python train.py --n_kv_head=8 --activation="squared_relu" --rope_base=10000.0 --init_std_o=0.0 --init_std_down=0.0 --beta1=0.9 --beta2=0.98 --lr_head=0.00904 --warmup_steps=252 --decay_fraction=0.667 --batch_tokens=262144 --seq_len=1024 --steps=3204 --dataset="wikipedia_en"
MLP neurons of a small language model. Each row is named by its layer, matrix (up: input weights) and neuron, and shows model dimensions 288-479. Each number is 128 + 24 x the weight over its row's rms, rounded and kept within 0 to 255. Numbers have three digits each.
Before each neuron's rows, "fires in" lists the words (lower case) most often at its 100 highest values on Wikipedia text that the model never trained on.

fires in: "where", "which", "by", "with", "for", "was"
L3.up1700:108161139126149111153137157132129161146145144103170144111082126139127071118170146144132160131083094116145117099122149118129187088114110092142106122128125102081123135131088120085129157140167099151153136120138088109170122151092125147123155136114147142071121123144099150095107155115114139153139115123095120158133142124085121142134130097173116152102151168105116155122106117142099111140104127164110167204125097167130116116121132138081114123099139157155183113116151130083146136139088188128189123096141134134134123122138164141113134128109116122098141170088208157109137145143144114110

fires in: "to", "by", "with", "that", "until"
L3.up1761:130124126125137151128134120116096101107209140108132119179134133120139146101124106121131112105133137084102088141147138110163089185146146082156128114086141081129111099140110117117099151161113104136103149146147104135135110117098184093131096140168117178146133115095072108115126163107114179111123125211128112110117142156123131097150118161107138114142153150148117170117130128109107097161101091126140149118131171151154083137202145147122155127139101136132102120131117157103150114148100169101101134133126114136130103113146137161145148142093128113137103196143171155126105117151118134134

fires in: "the"
L5.up758:134128127123131144133123145147105151109155111127162141161120108165086120120100054140156131183081164112143145124113143108183103115142119131138143139142108138099131098117131124159131132126115142137126172133185146096126076148120148134126134120109148122140104166107126122132147124116154103146095140168059181142107086137134126120131151079108137178152167145125138113169129125097093146095154126141103125125101142159138095116162106110139144138141120099126130158116126121110136149125163120130161109121146126143125071115134132112144131107180155197134098116171127148111146152109117112077

fires in: "was", "is", "family", "band", "form"
L5.up1128:131175134109090062147126148135114118138100157120102153129098143132093119105109089197144196110109118108133106136116130121107138115108157117142119125120143139173129153106127145112114108178142118143154160144107105108177121147131131084144157140176119177085150141133089133075109110145115133160125125164124142101149142158109149124128091119140126144109111102094093171097129108147119140111114151105172139175127112151135066143091142124135122137101080129131143145110085115135103116144144127123160109113118111117158133122119133097144118097099112120079171172116119118121114128068140163135

fires in: "a", "were", "was", "two", "would"
L5.up1240:092106150098164113129135117161147137089113153122123140088129107141120145069126090137140128140125105106145094108106127123151167151098131166162110101078156121111127152137128112132180174148116148121174139107147145152157133131115155103154136107159101117119135144115149115125138169102183115121116137143089119119153104133129132112106122113115144165071147082062138134144131145104128127122121114144148162122140098159106128135073121124117144103116139089122141127105151159081130087092150144092115078149111132130175123122143114127113093110119120130113124137147163164098140141125093147107

fires in: "of", "these", "the", "into", "those"
L3.up673:151133096122142133111112134149132126124167132101110146065148146159075167119158071152123133145129119121132087125120129112138160098119129123127103080147149141107119144114087113099113127174111137129133139140119103141145107112102194140118123156157164127159126134139136135137139086160118119116116140123108111104130122141145122118152099107127091116112166168072115177086152150145153174139131121122138086174138134141106136125147127139124143114122128081132118164121101152099147103126095137131124105149126118156141144125132123130113127133138109096175164124119115121112113145154129113133

fires in: "of", "who", "in", "for", "from", "told"
L3.up957:129111082136105109122128104138071149087160145105144150133133156161135098091175127177124128129112088107118151103116107141136125092163119137144131133167157105131139099171109139124094146170128083121109180152102119169164084106112158123091135148133125130125113163125093163149107155135128117106098076136116149138111117169120160138144177096135161106085160134080120146101096150098120099134151129145140110167102160117116099126180180159111148117173111158123139111143132099116111142142086155133141071108122126121140108130125113139133162147108094124101141141164114133124140155071134142116

fires in: "out", "at", "went", "up", "way", "lost"
L3.up1371:177144141109134107120153150135126117135135160110147101121158167122131147110133160172164140126109138122143099126119158154127146118149150150132113121157153133076083197164139107130145173124110119139158147109166122119152112124093092125125129166119120126117097102122123117120108111150099132148108090080108123124145107114136098107137122127122133127124094165133177099118136162092119107143146119145127178148058149128167130152117131154133127138066110126136132083132128132155103150125159144097099130149173144139136168109158087136126135092119137165180093127162138119130130175168104203144

fires in: "of", "the", "on", "in", "for"
L3.up1125:174098104097130104144126110122100101127124091138149128153147166128083150121107101124151097169117135118112083143120161139160114124098151149137124075137163138146101148123107101164154152120138139100138132112132120138143165145078180113122120107132135144114135153140113103124111137107147115148151147080153123139105108169114099123127119089117098131144146140109148117125147138153107121131162144116105146098096072145112109104146117082131151122103140164122148109095189105174155114140087128137128102081122156177123123183112130131133124093116121146174100111114122151154163142150131118137

fires in: "first", "second", "third"
L3.up2025:146116164121153129160148127129117153137153117155128112143153113120126093119150100111166098100065175157112123124108103120152131144121105147144129122139121116117104139116133132147117083132118072144121164136099120156159147131146124117137074135134146104115101160169133157094167138105150093092097112126154136085064164107132100111133162085139124184127142107117137123128131159168122164117209117166128151124139130098111156148109174104107131115101135128116136088120110128107147159149120180147147097108108118168138152125128106115094155145133122107185149155146162149121108112140080139130

fires in: "in", "both"
L5.up81:129118171140139107118114173101103116115127115108113160146125130170146141156106097130176130137120127131134140107084156148124116131095132134109078125194174148145107091142089125178130130122108087126150143127127129096163105142087156112121097148108119164145146156189125110122156136096137122125127121120137082127178116096112121127114126106124101116119141162136103132136148122119128117111133107158113119162086124103164085119128121169121158146120121119120119152117128156151137114151147119097139092157126129139176086104137136084124129126121127118120131155139116139156130137125115118116

fires in: "a", "as", "an"
L5.up61:131143110108159102073116137130104118097133115127118122143109137112148102153124137137103130124117108127131125116137152143115126134158124135174097139139142145190108127103124146130151126184153129093137146111089105144152141129121155129096152126166118171102128180155154133135109110120127137154136112110131097138152140102114102112107117119122140108081154150082139114155120137105101088106128083140123142161140157149087120094160137148155133145088103155166131136116107108121126125153144152075117112153114159134149099112102124139151127087148140159154148148111133120137142156098083169102

fires in: "was", "were", "it", "but"
L5.up1612:107131086077169090113118093154147118112149140125118170060106135168103102129120090153131152122121162115145108084122145145157147099112107093121104127141188138136124141144126110141156137154085107119125171136153097140187140135086115110177159127114171141144113167103118109114115159129147137146176118143118138121156150130103137144142142123119107146106127116131126097140077099140099127134116087120094110150140145146118092155134118179119168139087085107107101099132119135122161170169122125100164095155116127116156178124125156134104173088085098132174097155146162142109116180100120115142

fires in: "a", "an", "to", "their"
L5.up38:082120155092158108149099126112137130085098093093134119090142104106126156120111133116146119135134121126112102139143148132108096119121129145151123119123160136105112090120111123086106132161173134135162140150124112100154138163108149123117093131157149162104113144121076123132132109108143084139133104139128107117119124187139116144079132116111133115130144108108131145110147137107149124113121112110138109129126151130132139145136144173122168107116095165121154129147121102123116118136147116135161072134164144105158098097128105128127137124157119142134122160147163087177122130135115153157

fires in: "were", "was", "are", "been", "being"
L5.up103:132109111131130114139134124096121127168150139139125141087123107134122110116139119117165122159155122101138104138130150087139142115140144133154117126127100137125114123161113107144135150162133119113111143161155188150165109137101152100128129126101174133115151139110089141122113105149159098140099146124108106120159106131164112110134151098136141135122130095110117084129123117146105155126151124147157092153110131146056137125097190118109107085115146130137072140115088112134186155113142097101128088160114128178154106116134055099097106128170118164160142147128134122121149145100135137115

fires in: "where", "to", "that", "by", "when"
L5.up119:080115167139098106104090139181125116134167141105126142145129109163135126131179101137089146145121131081089095149106141134132166110126097124157131144122137071175132143152135097127171122126134116124130124147120079108107124125094129150141194136160114122091113137104104165154094103129130147138133110120102116119089140126080098128124128130128084120117123086095081128091126129165103152109142143165099142135073165156150140158137113182097122138153116130061124160089147131113167153132099143113137159109129148134117128113141167165135133162138144142153096137109154156102146091108131156140

fires in: "0", "08"
L3.up1241:138135122094118086149120110160092176121126117143114116097141132140125140148124111171137191135091120131118095135133130095138110155134132157105123099094145139151122112140112111160114126157129154146141097114129135129095109144100151114142159113151146160090120162104181136166145138123144126147102181131142112117141155102147142104117115069112107103133096153140147128107154161106063116126079126132133121142094135146177088094150134100131172104128107178113143127129102131131144157148138122072154101157123145099112129083100132116158145094119105132134135101107129102130148149125139119114

fires in: "a", "an", "out"
L3.up654:126105152122141155130096095124128133088137125077133123120134165165126122147129146144129118154133118114132120090163134122127147144155113138109117095126142146152124117141198127159156121136158111112168135122118141104158103171122134107161112172147163104103102125121123158149111112126141142135148156140112077092143120137111109115124130113107103119156148150113185157145116133118132136133183149136121088149116140094125151122131096165115168161092109113151126112117118116145102147146137127079150113173105134127139117099117087164129136107132114137200129141145121111135065125135116205177

fires in: "of", "same", "following", "in", "end"
L3.up1413:081086094134119105152123158137114141115142150074115153128112150126123101116118142140119127136108102109146131127106085132122150111143092112143099124152150128170107130133107120125102076147135096143113141141118136104121104150151142115144156173111126121119165125130131161109110067109152153140116118114173105098119138177117119126117134131130144156091142104133103131105120141163159113144115111150150170121101160162144118107146139183076163139107109155150124104086155137117110115143085130116099127144145130126166130129137089129142155124139112129151119126130108170185131141109125149116

fires in: "the", "of", "s", "from", "in"
L3.up1875:167127091124123096130148102156135089148141127106112125124103160136145147109147137134134130138147154145139161148115137124079173098123127114114112115141148116126140177126131132163163109154142122091160136175145095140083107163079139112169186149133133128153165168148148133136099125098159125165098137102100112136104131177146151117148138155116116131107126178127148149128079141165146162138126134126144110132150118120129097079129084138136123153089128142145124128116121126120113110141135099128142143169096131143136147157134148095112136096144114114199117155155103169114177088133117104136

fires in: "the", "a"
L3.up482:134119135137107110129102090130140145070135121088116108128129138139090114109148140140129181134111132122145113140133089119156104133132148122155139135110114137104142167127086115178114135167151092097120115076108099144152120124103145145143130141171149133114132158108076155149115083123110153133147127108125131152058141101106126130101140127063092131122129127104098150113141147130132095125120120153148108142093157129148145087138135114121140165160096154163170119189137089150159134140128133127097138140118122145136112070144124130127125148127120151109133135147148116110131084103148160130

fires in: "of", "to", "within", "in", "on", "by"
L3.up191:088072145149139116117177126093108135075166118145140117095113126167123126109161127110163144133117083147090138106107169128123104141076088088148127081121151128117132133123099143101126107118116138116161151139086119114159119102140157162130103124152160148124137155115133133126127122158150114119150095113123113061113137134103107135113184115114108117097118113115144093101091135113129124124113139160112159137091185152084127144144171158140134131134154162107108115126133138170148111146134124136134136119139128128097157103176158170110124131120119149173156133106127133158130114129084175113

fires in: "the", "fellow", "director", "as"
L3.up1114:139126178150120104101125084135128080115138093076127156080107131109149141103151104108108148160123128071116127143101132118169092133156148091149082110124131093121075139125139153100110126144146120111105183124074135133123133124110137155136089137132152109132143129118126128142094126155163098106125090129083129121088153137134140127110109104137119120116139101124097127081136173141097097109065120154134121141146150189144130141196162123116153123103108134114120163117114073121134159148122135135136151109092131152130105127145132106141120156079112120136127141109150114149128115156115136145

fires in: "of", "from", "by", "including"
L5.up1622:095114108127137078110128148134102096139124125119119105127113131139094082169145109138206148163107128093116134109136142134168143092142087125113111140173109082109078120113136156148095134159139097123074158120109108118150117108068140116140078127178122181145121152124072151099142110127141155137133083157125116112123129134124142104135154078105126110090094115125097122120134087098125106117114123148143162200158155125091116167172113136114162149107124181131131155136140129110116106145170071146163142136129146149158112120139108091107131131145076079195152083140105119097144119158162124103

fires in: "1", "3", "2", "0"
L3.up1368:088123158104110101169062080106113112096107172118117140119185129124119114117140141168144138126185167108119120085121161108089117078166127101129088105132102130142138118155108105173147170129142090079147134128097144106161122172106204127148105095120101170120149185135154151144119080126142117128099129126122131136094151148123130143089176095143137142107136137091136120098146124127122120130179153115146119124111133107102088124124152126153145099142134174129129163115123112130171166198156155140124133179070147139129141134154107120123156138154090128142169134132126136105124157112103098116

fires in: "for", "that", "by", "in", "where", "when"
L3.up1715:128122074148160100114120099125114113139150146078149111113121157134123088126123111194144142135114101149162082131100162136153112173126109107186137091112136145135176148120092127125124135184065122090147153137102139062119082155109102100170134133127130138091103169110127143122109156125140157150104135120124155140134097115123131124110146112103130145128153130114125124114120138133131116131123085103155157110134183114185152112134154172174154115138110151137134144133101099133164119103146131089106123123092143161103114144154132134098129082127125134130138168134184153143147136139128127099

fires in: "to", "of", "in", "against", "with", "on"
L3.up1170:117082152161138127142116107114123157096094121129110148123155094147127124125121138154133180139134138076111090118123126144112104108104145101167117107124147130116152128149104112142143071145161133138153126140070132099092107179091134156141128147140119116093116136103154148092108136115159131136146108134123110112134128103088124151114113140135118095132134157134100106098114157125112128155097163099113114154127175119133147075163081169131151118095124156105105099110132132096158100177112091124075131117134167156174101128135152127147133111113122171147132159137128102133105097115120167091

fires in: "first", "with", "date", "last", "among", "of"
L3.up732:163127129148154152126091122133129092080143123120126139151107129154137150064129141136122093125125162130064123114106112132131152107100140114114136084134146063162124114100109085126148142142124105170154165154147079137130115153092116133153100139167138126122120143116131139138093137162156158087167141108135150129112097137127114094123126085066177136127141134146165133105126138111137141125148140092184146129124142134117137102151148145083105111088062153156127104105142118125114124092114121088138106193159138141132123108121139124071120154144127154106146161099163118171123141129107110138

fires in: "in", "of", "during", "for", "at", "on"
L3.up946:145106092168172072144109103147159125054100135120116138094148138154115150100141142100130105143125133095114093080108150153145109134141102102132146133168153109112106109108135107122130101155112124168146165159135111122158151144111118151162129155141083119138142104149096156100126116137166090152100090082146071138123129131108123108150120116128111144139124136169141121104131177138118104144143134134143085145100158147140149114115141157152126125112142139130114115072124068151131144139102077101131102150147123117162120098131154172129117101160127123119136115161126113187123106120114135127

fires in: "was", "out", "were", "is", "he"
L5.up1401:137119114078102127122127101127111102113110142121157146118106135136112154136165146117105103168150152098116095149141139149138131136158081129109140129098193127136143153105119130163181159128138153122127113127120108126089108117140143080124179148117113178122132154124118108139070119103134156117128166083079123097140152145157087106147142120119080143154115108099158144141138144128137136133105123149107105123130102132119104145128133136128135127102128143129107129144110123117123124125121160107137118111132155183183132170110119120129124111150137191135090127158090136120086102094137157146

fires in: "the", "a", "an", "his"
L3.up206:139077087117118181125091146125145118108164110086156157124105089134094138111134121140090101133139131120130091139116103076113097179096112125108132151130143151128131141147130110161144123124106131130127152164147131126146090122141132077142096174139122097109125140092138156152105137071060176119145142138128122130083109169125125092109126104085114115113172133137143137113108152111089125107138142135125095111140106142125117119101102130159148118156116106129110126121118131120124132128095131105093144133114116128118126135108103113102157097125127187147131162107125087119144147136097119109

fires in: "in", "on", "following", "the"
L5.up478:111156089088140134125153137155124140153131136101131108133081146135110109158138130135126123109112124098114101156080140196133120120131115092103097094119140153144081087109099084109179183138140100133125180124137102082166090124082166178170125136127153117104098114148111161128097165117141130141115129134119122146103120110158134119104125135143121141099115141089123135144140133182134108154086149172128136152094131138123097101164146112121158113127102163147118124155113147129142181115118135100113135200130122128140105113120155139150165124170122174164127124119084151126128154122112167126

fires in: "an", "are", "were", "being"
L3.up778:121106151142127107126137092113137137106130127148126139107146107146122178079116122153128149128153110114141124107148106115162139141107081117095130103140150144128121113153129139076148173143132116124135113107165071120126131156105149057136075132124130160128162155102092128109113156103098116150156104099098119106106152197126107111154159126103089151127154099112174185073153123108130128103098101144127139157117147141148120136122102103129127113094115111127156087137115132094146141157107099097127094145094118122150104178114129137120089131122107139189110150149147119147102169131102169121

fires in: "the", "s", "primary", "major"
L5.up1667:131102118136192098150087131108154165096113074075127168144135151123097133129135132183166094152121118154083147117069168112177126124109073112145145125126121125145099114156077124146085168123132093106102140150119118100151096144139117155123157152195141142128121158117095135141120109115074141104088132112120148164075120123124122133130126125085112120121121121077138122148138179107069159094098102129169121144127124136074058096176135141099155123142109147128134134134138099143122117152135135104102114163161116127142127128119144169139142104133153150196128138115138118123128126106126142118

fires in: "of", "in", "central", "over"
L3.up1190:109092133130105105132135126074114127107135143078134114113110133168114114104146143147136173139149098110141100127109149109176134140134139123143108112141100209155125155118092119132151111115120140095151102091135115121105104097116152154154147175141151089127161147164131184144111165125146114131105107134116121122066147146142111141107132095120130111138128122072109080097118128126131132148141126128090134144085132122116154139132128134133121103121117149120113123087129167098146109147146124170121132121107133198179148133134131099114121136139096148127141121138160144151101134128139123130

fires in: "in", "of"
L3.up1072:111104094124137140170089135112100098122089109106129111111090157142103147136131150158157130132107105117096126135085128121155159130156135156113149101131163140175131150134110093151101104100097088112103138150158089128156133173130128109131152132147083113094159172101085126126103101100148151132129175130089153072159102125109112134131115143126142150119153143152111173139100132123159159177181116112214129139060144143110107112104122141148174130105143105125094107098112111131182145120090131142114135099110151163126127172118122148126158136195117104143128146128146174139140105116110135120

fires in: "in", "later", "to", "also", "then", "on"
L3.up709:097119105157142128119104135124108133088149106129124166107145128145131105177108157167123149180133131112056089138108101157118144136141131127107141076157147135110152157127100108121103132100122100106115144139080122115159125154124174165123124115181090098120146165140129118114111110091170114159148086139150129124133097172090116111125156123122149119093153125109113109133137081149120127158144104126083142126151127150133130110125110120087146127110087155170079156155108118119123108184162111101122082126113161157156136120142131132114122097101134131175124127113160140108118140132120124139

fires in: "is", "was", "978", "according"
L3.up162:101128123091169134141125136100151106136144132110113135101124124130104141113160138207115112136142123106128119149141147105096106107158113124158133156120153115151122129090158128156143117148102107124077146157116100108125100132159155099131135155143151143109110118154103112145093093160097151128113126098090117125122136151092071125151149138126164170138125135064141104139113134151094124102111109130161114137126167128166152087152127121138135162104106101125102119102121127121097107116130120115130127126112157102175107107112126141149129121105105156138123156109141141142084135131121160166

fires in: "0", "00", "22", "2"
L5.up93:126077115150115135164100107128121100131163096103119107111101141104129121116118089133129138114124101113113128105084125128173119115119087182083168111124161148123116131099122131122098082136090109166132114100159133131121165146143122103165143110176138154103163135156120135119147128105101134126161140119109142122106152083152129089084135143114159128107141125116145157126127109087096119105147134146129095111161124127119120128115156109100185125133126152131145139118129082191140141134155125115147096121069154172110117156127121109104120123120134143117143111108103135139116111169151080122

fires in: "was", "were", "is", "are", "at"
L5.up832:142158148124179136141132127123127133129126105148076129106100156156117184104103137155131124148128151095145119122111106149133143129103079149145132111114148096099175082116120144130105131128082145145122122162159146112138082166076141099144127108143100142144144135099081097159144137138133138163138139139095080091138118089101094118171101164112129131124108104117139113099118108134092091155135149123147152169076119146129124134142177162125158129113129101129103144136085121151149126169124113112148081199115114115177156137115090159114160134132113152136152141149145069117128178121141138133

fires in: "career", "her", "it", "second", "him"
L3.up1141:137105142098160104152109081095110112083149113104104157155127130142159140141104116149154126155090159134107148134084171117187122131133124112145129150096152126134105150115116100133133111110167151113138152120175121133160107135096238102130131118128127118122114136144173116101157151110151140117108146163097140106055136121126119135131136131094120157121163134117150115132119143140118135114112135172133148181112137133104100144128129085071147099118141121132126150143105116072161122182123144139125070152118150161125130124109131126108125116168154129120157134160137119101089109117120119152

fires in: "is", "according", "family", "referred", "it"
L5.up669:072120150114165145113142125119103167131163143106142127089146153144119130121143169150120124138103094135135131094129109089131098135110142108118100121114133153130115150124093129152125139150131103093131118113164117117129112137119095119115173139078051136167068121146107149107123091139112164151115110138155144138158134100094106105119126103116106127084128142135104121110135109116076092161127140114117148141110097128142107135118119129132105119112108100113115137149109141124106149068134069115095107131069126155207079123113161145128145105110062130124154152132136116123059131125107164152

fires in: "in", "a", "for", "on"
L5.up1091:152145172131163109145101170102114156110140104134125148123135179164122121133143102146110157131132126127090139136087107138133135146144134094129092132161141119114121104098118134135100100129116108111134116138147150143146120126089158106168118173096132169107101185137114080119124128140168117141124160103116119106137087132139142125094132110136135169146149116046173128099145159089156147096181142142124122162131151163086125115160113116146140133095109130125159140135134113080113133083138149089159107122111139148154084137182114169103146131123146127143153198163122152089126117130103133101

fires in: "of", "the", "s", "into", "in"
L5.up554:160118129167094115159124115116157132127163139082121123088165169157120096117131109149133163145151125144127158138132154155150144119116148150148160097141125156148118160112135135126145100153134153098127115099137119141127144133099178150153129192107151136115080146130152087163146114115152094136121138133109129090102140148134151118112129100116130118116166126126165120103100136164123109124164126144117116146146127131092131118114116146113100115082119097132105140119132155127133116147132080082104150138132103090128152126093108123130082142168146144179165109120134153107128113171126162092

fires in: "the", "a"
L3.up1016:142117149127137136131161142135141102083107083146132165127116088120070142128104134145122112155142134121125161131135175154149136066089128139151156117095135141144158148128123134115145105134162105118096215087156106112142112109110107104113129096133130108122109135141131140152076144135149107164113135133116135141072092140104107086150151102117163138074127151126156140164116159141102156123140165179093135145118112147140144085161112136151135141085172126150119148128144098167132108115131067106155110135116116175141103140111130105174150130130115122118138106136126162116145096167078145116

fires in: "name", "township", "member", "referred", "according"
L3.up1109:170138129103084152112102121163115094150124105139121116139137101113120118116117129163138115151103147130175133117125147122147124115108131125137132155095102135158117171134162108132142125149109118105148120153151094101151144119116130134151176135071091135120137159154108126106122107130133176128145133120137138157115150151093134111103172059116112157116113139123108145159122120131158117124203149183114169181124103138148129131169150149105117158084134111108133125175114139123117130085112076100105145170138155119114109113155136122121115131102127139167163115154106116072113119099071174119

fires in: "served", "on", "was", "as", "is"
L3.up9:097108149121139125133128123141125113156113114154145133061120123119186141132106156126156142113073138068146160144133152131123073134126095098146123115116165136114161120153092137191148117134104106140193156167110125151131133144119124133131155113112149137144091133120123144156139132133147129119109141165123123119104114122117127109116155139141115100144127118100087157111101135171115118130175124119104070121121152131136112112127118150121136108173046121142123100136120114169186136122134150122117105160122155106165129108138131192096151130128118142146132131141149107128129143128130139136

fires in: "a", "two", "three", "more", "an"
L5.up1122:118099161129142078133110085115134131102144142092130142124128101114119115131134131137135153120120148135123145070105108159132132112122154114119057091114116138148108100131090108137180150119113130112157157130112124142135128122129140146116119155153165162121112160098130092141162138118095147151135137138083128119145149133116132107123130127088141137123130088135139177109125166090164141109110077138141128136101142124063133117146108148115093114113134132109149109112143144115174175109115095106119116132076096133144092110128116078110117131115171082148147128128112151114126140130145117120

fires in: "0", "1", "2"
L5.up1084:123115092119128108147109137102143116145111132112150100137128123151131104109136114133162167132127101123102110084079172121100112141114125155137156078132110180175138221166116122137146164146141105149142104114136121135127089153096172118182131112128156115115126138126116119118124122143159076110140129114153141062129155137161135108091143117104115156084117106105139169096147146129052167096134139153146088143132120144138105156133124136112158117152109162113122136142152120161120145121159100124101128137093137154138086120129118150100138098152104141166156111131110134132141120068136138117

fires in: "was", "is", "were", "are"
L3.up499:136122130114155118141117093096136122126074110091109114114136116135126123118101095139138147143142149134127126104080145075139139079129136137140097123107179144123113121125088106159102134136128130117130136088156121169150083156104135146095143148157110110134115169097116122100123099153145127167101144162126136134097120142129143133113148142130136124134096080089082184071159095169136110137142120108145097183152112110129128120109093124099134128148117131170151153122125116126162168139140113108147110148122143141175122119138092124123123132153118190134139170133123145131123137130136127129

fires in: "and", "not", "also", "or", "later", "often"
L3.up621:085151121103168134136091124128093107115164110153135144077146111112114066189105137147187140143113128120106169138112093165122145120122147099145149149107133116102135146126163120114114136127153128132103119114118145148168125144114140120130143120175133138146195146140133165135109100154160123149144126130151102126166152129118122141138165107128112181123120153105115126136100130148077132108119124103091122125117149164101090118131152148101139132141131146135144095123145100119139107157134153109068127120131133131154162124152135103083156090155137123177138177107168097144135126090088130124

fires in: "from", "at", "his", "for", "where", "the"
L3.up497:134103097120141101148125116163094141098126147121120133094143119103113131116126117159129140165088105116121109109105080057121126123115125139150121132133141120119148145125127140171145148145181111153153102113107142110145132130110136085181104162124092132141141163107129124112101140111100108099130167135108082107140131117139109125105116135113122102102194154111110171092134108097073140139141109142161141141097123106171105132106120124138125169130133172158126117120116135124130111112110093141117102143117136182158133123101110135116180129140097137116143141117159141144131162156129128138

fires in: "to", "where", "from", "for", "in"
L3.up60:121136135131130064184107149126127136150140184111143110116128141141179119119129142144130146138132119112129146110126141143154144096105121144163114107127179136139116091142110110130128126148122071125143137106128107138121140117071164147184112134104099100112135127116176107116124117129150126104105159175112146145094126101111133109106144131165112125104150144112103152084150119139078137106147128098140142111081125161097109120165095119099151142113144136151136101107116096111147134133131156094138136132120178122129128120094159142105162130093147122124102143086147135147111110136142124162

fires in: "in", "of", "from", "on"
L5.up627:121161137104136110124103182145110134119129104158138128148142129169100135126152110139124129140103111125098129132135141133177147112145141105118114181129177079170090115156122130100140155149116125136127115115139133133175110111082161145166090122174149160134142131120097102153072153126128142135135098104138142111141140158087151113133168139122081162126115142090120120095140139140095140127128141108105111197143167131147119106134172153137120127104128139158109113108106121144125117130117126134157078101119185137127063173128125120163124146107114117090135114139106129144168107106145151151

fires in: "as", "be", "to", "of", "with"
L3.up1603:148134164110142102130134096156127137086142159134141177105148106147168147099119125130143132096134203101142162156097118144156127128107096131153152144128153125149153122091118099143132083146115157156129138131158095116159146149126122136155183140169117109101118173097127149129125148109133116093145094122118103100179123136124132123112146125113140150110113100111097140117162129108088135164132157163118094141142141137154161087148117164110100162130124153124145107086153078102124095102098042097114133116098157116131121130139164150087150114122120154185145120122183145110100144135128147157

fires in: "as", "in", "on", "by"
L5.up1119:134143114113149113125111141151097134122161102105122134115144166114116123131113160152145120120146129098102094110134139130159088134147162129110113132150132052173101101133116111106176125137120128083098138142110117087140135133137143151130158181133139138161164153112086122151117143078107134141126124153148150093121137098131142110116121083109125126099124099099141117127165128130133108150127127156115174150141211124123102101158145143133143118080120156150145153138112145119127148146149108139098135137135159133158096079160086111144136109136151124167161160116143104133096135157098151141

fires in: "at", "the", "from", "in", "university", "after"
L5.up353:115110205075120124136126109121132103085179129129164117116129117164166144122153135114160135135121099111114145114162121129137138137116118131175114162135197129110118096148145129105119159126105089157167132124120130124137140167085157145134110130106093134078144175148122144177103147103118144145133119089107113120138136116126116134127152062123086123099164126137129121114149129125127157141137109156089156165111136123139092169133117135124137149120134113130148159145097138123128120136129089158126147133134189127168171148141129092106134123145135107084134128129069180149107160085121125148

fires in: "the", "in", "an", "as"
L5.up2025:131127121139092102122102112130155132103134190072135112147139114129116121088165075169091140129120113087149110137173123157142132100106143149117129088136140169131151126133156135142117106139132101109174143100154092152182089131145143124142112165122141134149131173118097148102164141131138119132130151110128162154058085124119118116103114083120129157125201149117161136117155112142155148125177124114151153115105138110131126087112114127157139143116134156143108175146126128147141119148158169127112130094104117109146109135160133108106178100158155130142180138103161119134146109156122144133

fires in: "of", "to", "that", "about", "in", "on"
L5.up1279:129149150101123121128107131130154083098132123096109127125180117146137074116125156160165116152137137104123127105089127149153120140165123123117058161131168164126122082103128125137093102157112115137125140122131133122135140133117164117167095126130166182124127137136132132132130120093145141142113120134128155105098100137111113152116115134106127123103144095138108127103134122092125133116174131106135130149083081103113121062137134149146108134148094150082154135147122164115152145148110106115131125187119151155129147109115155142114132115183104181134122125111071123139113155115105108099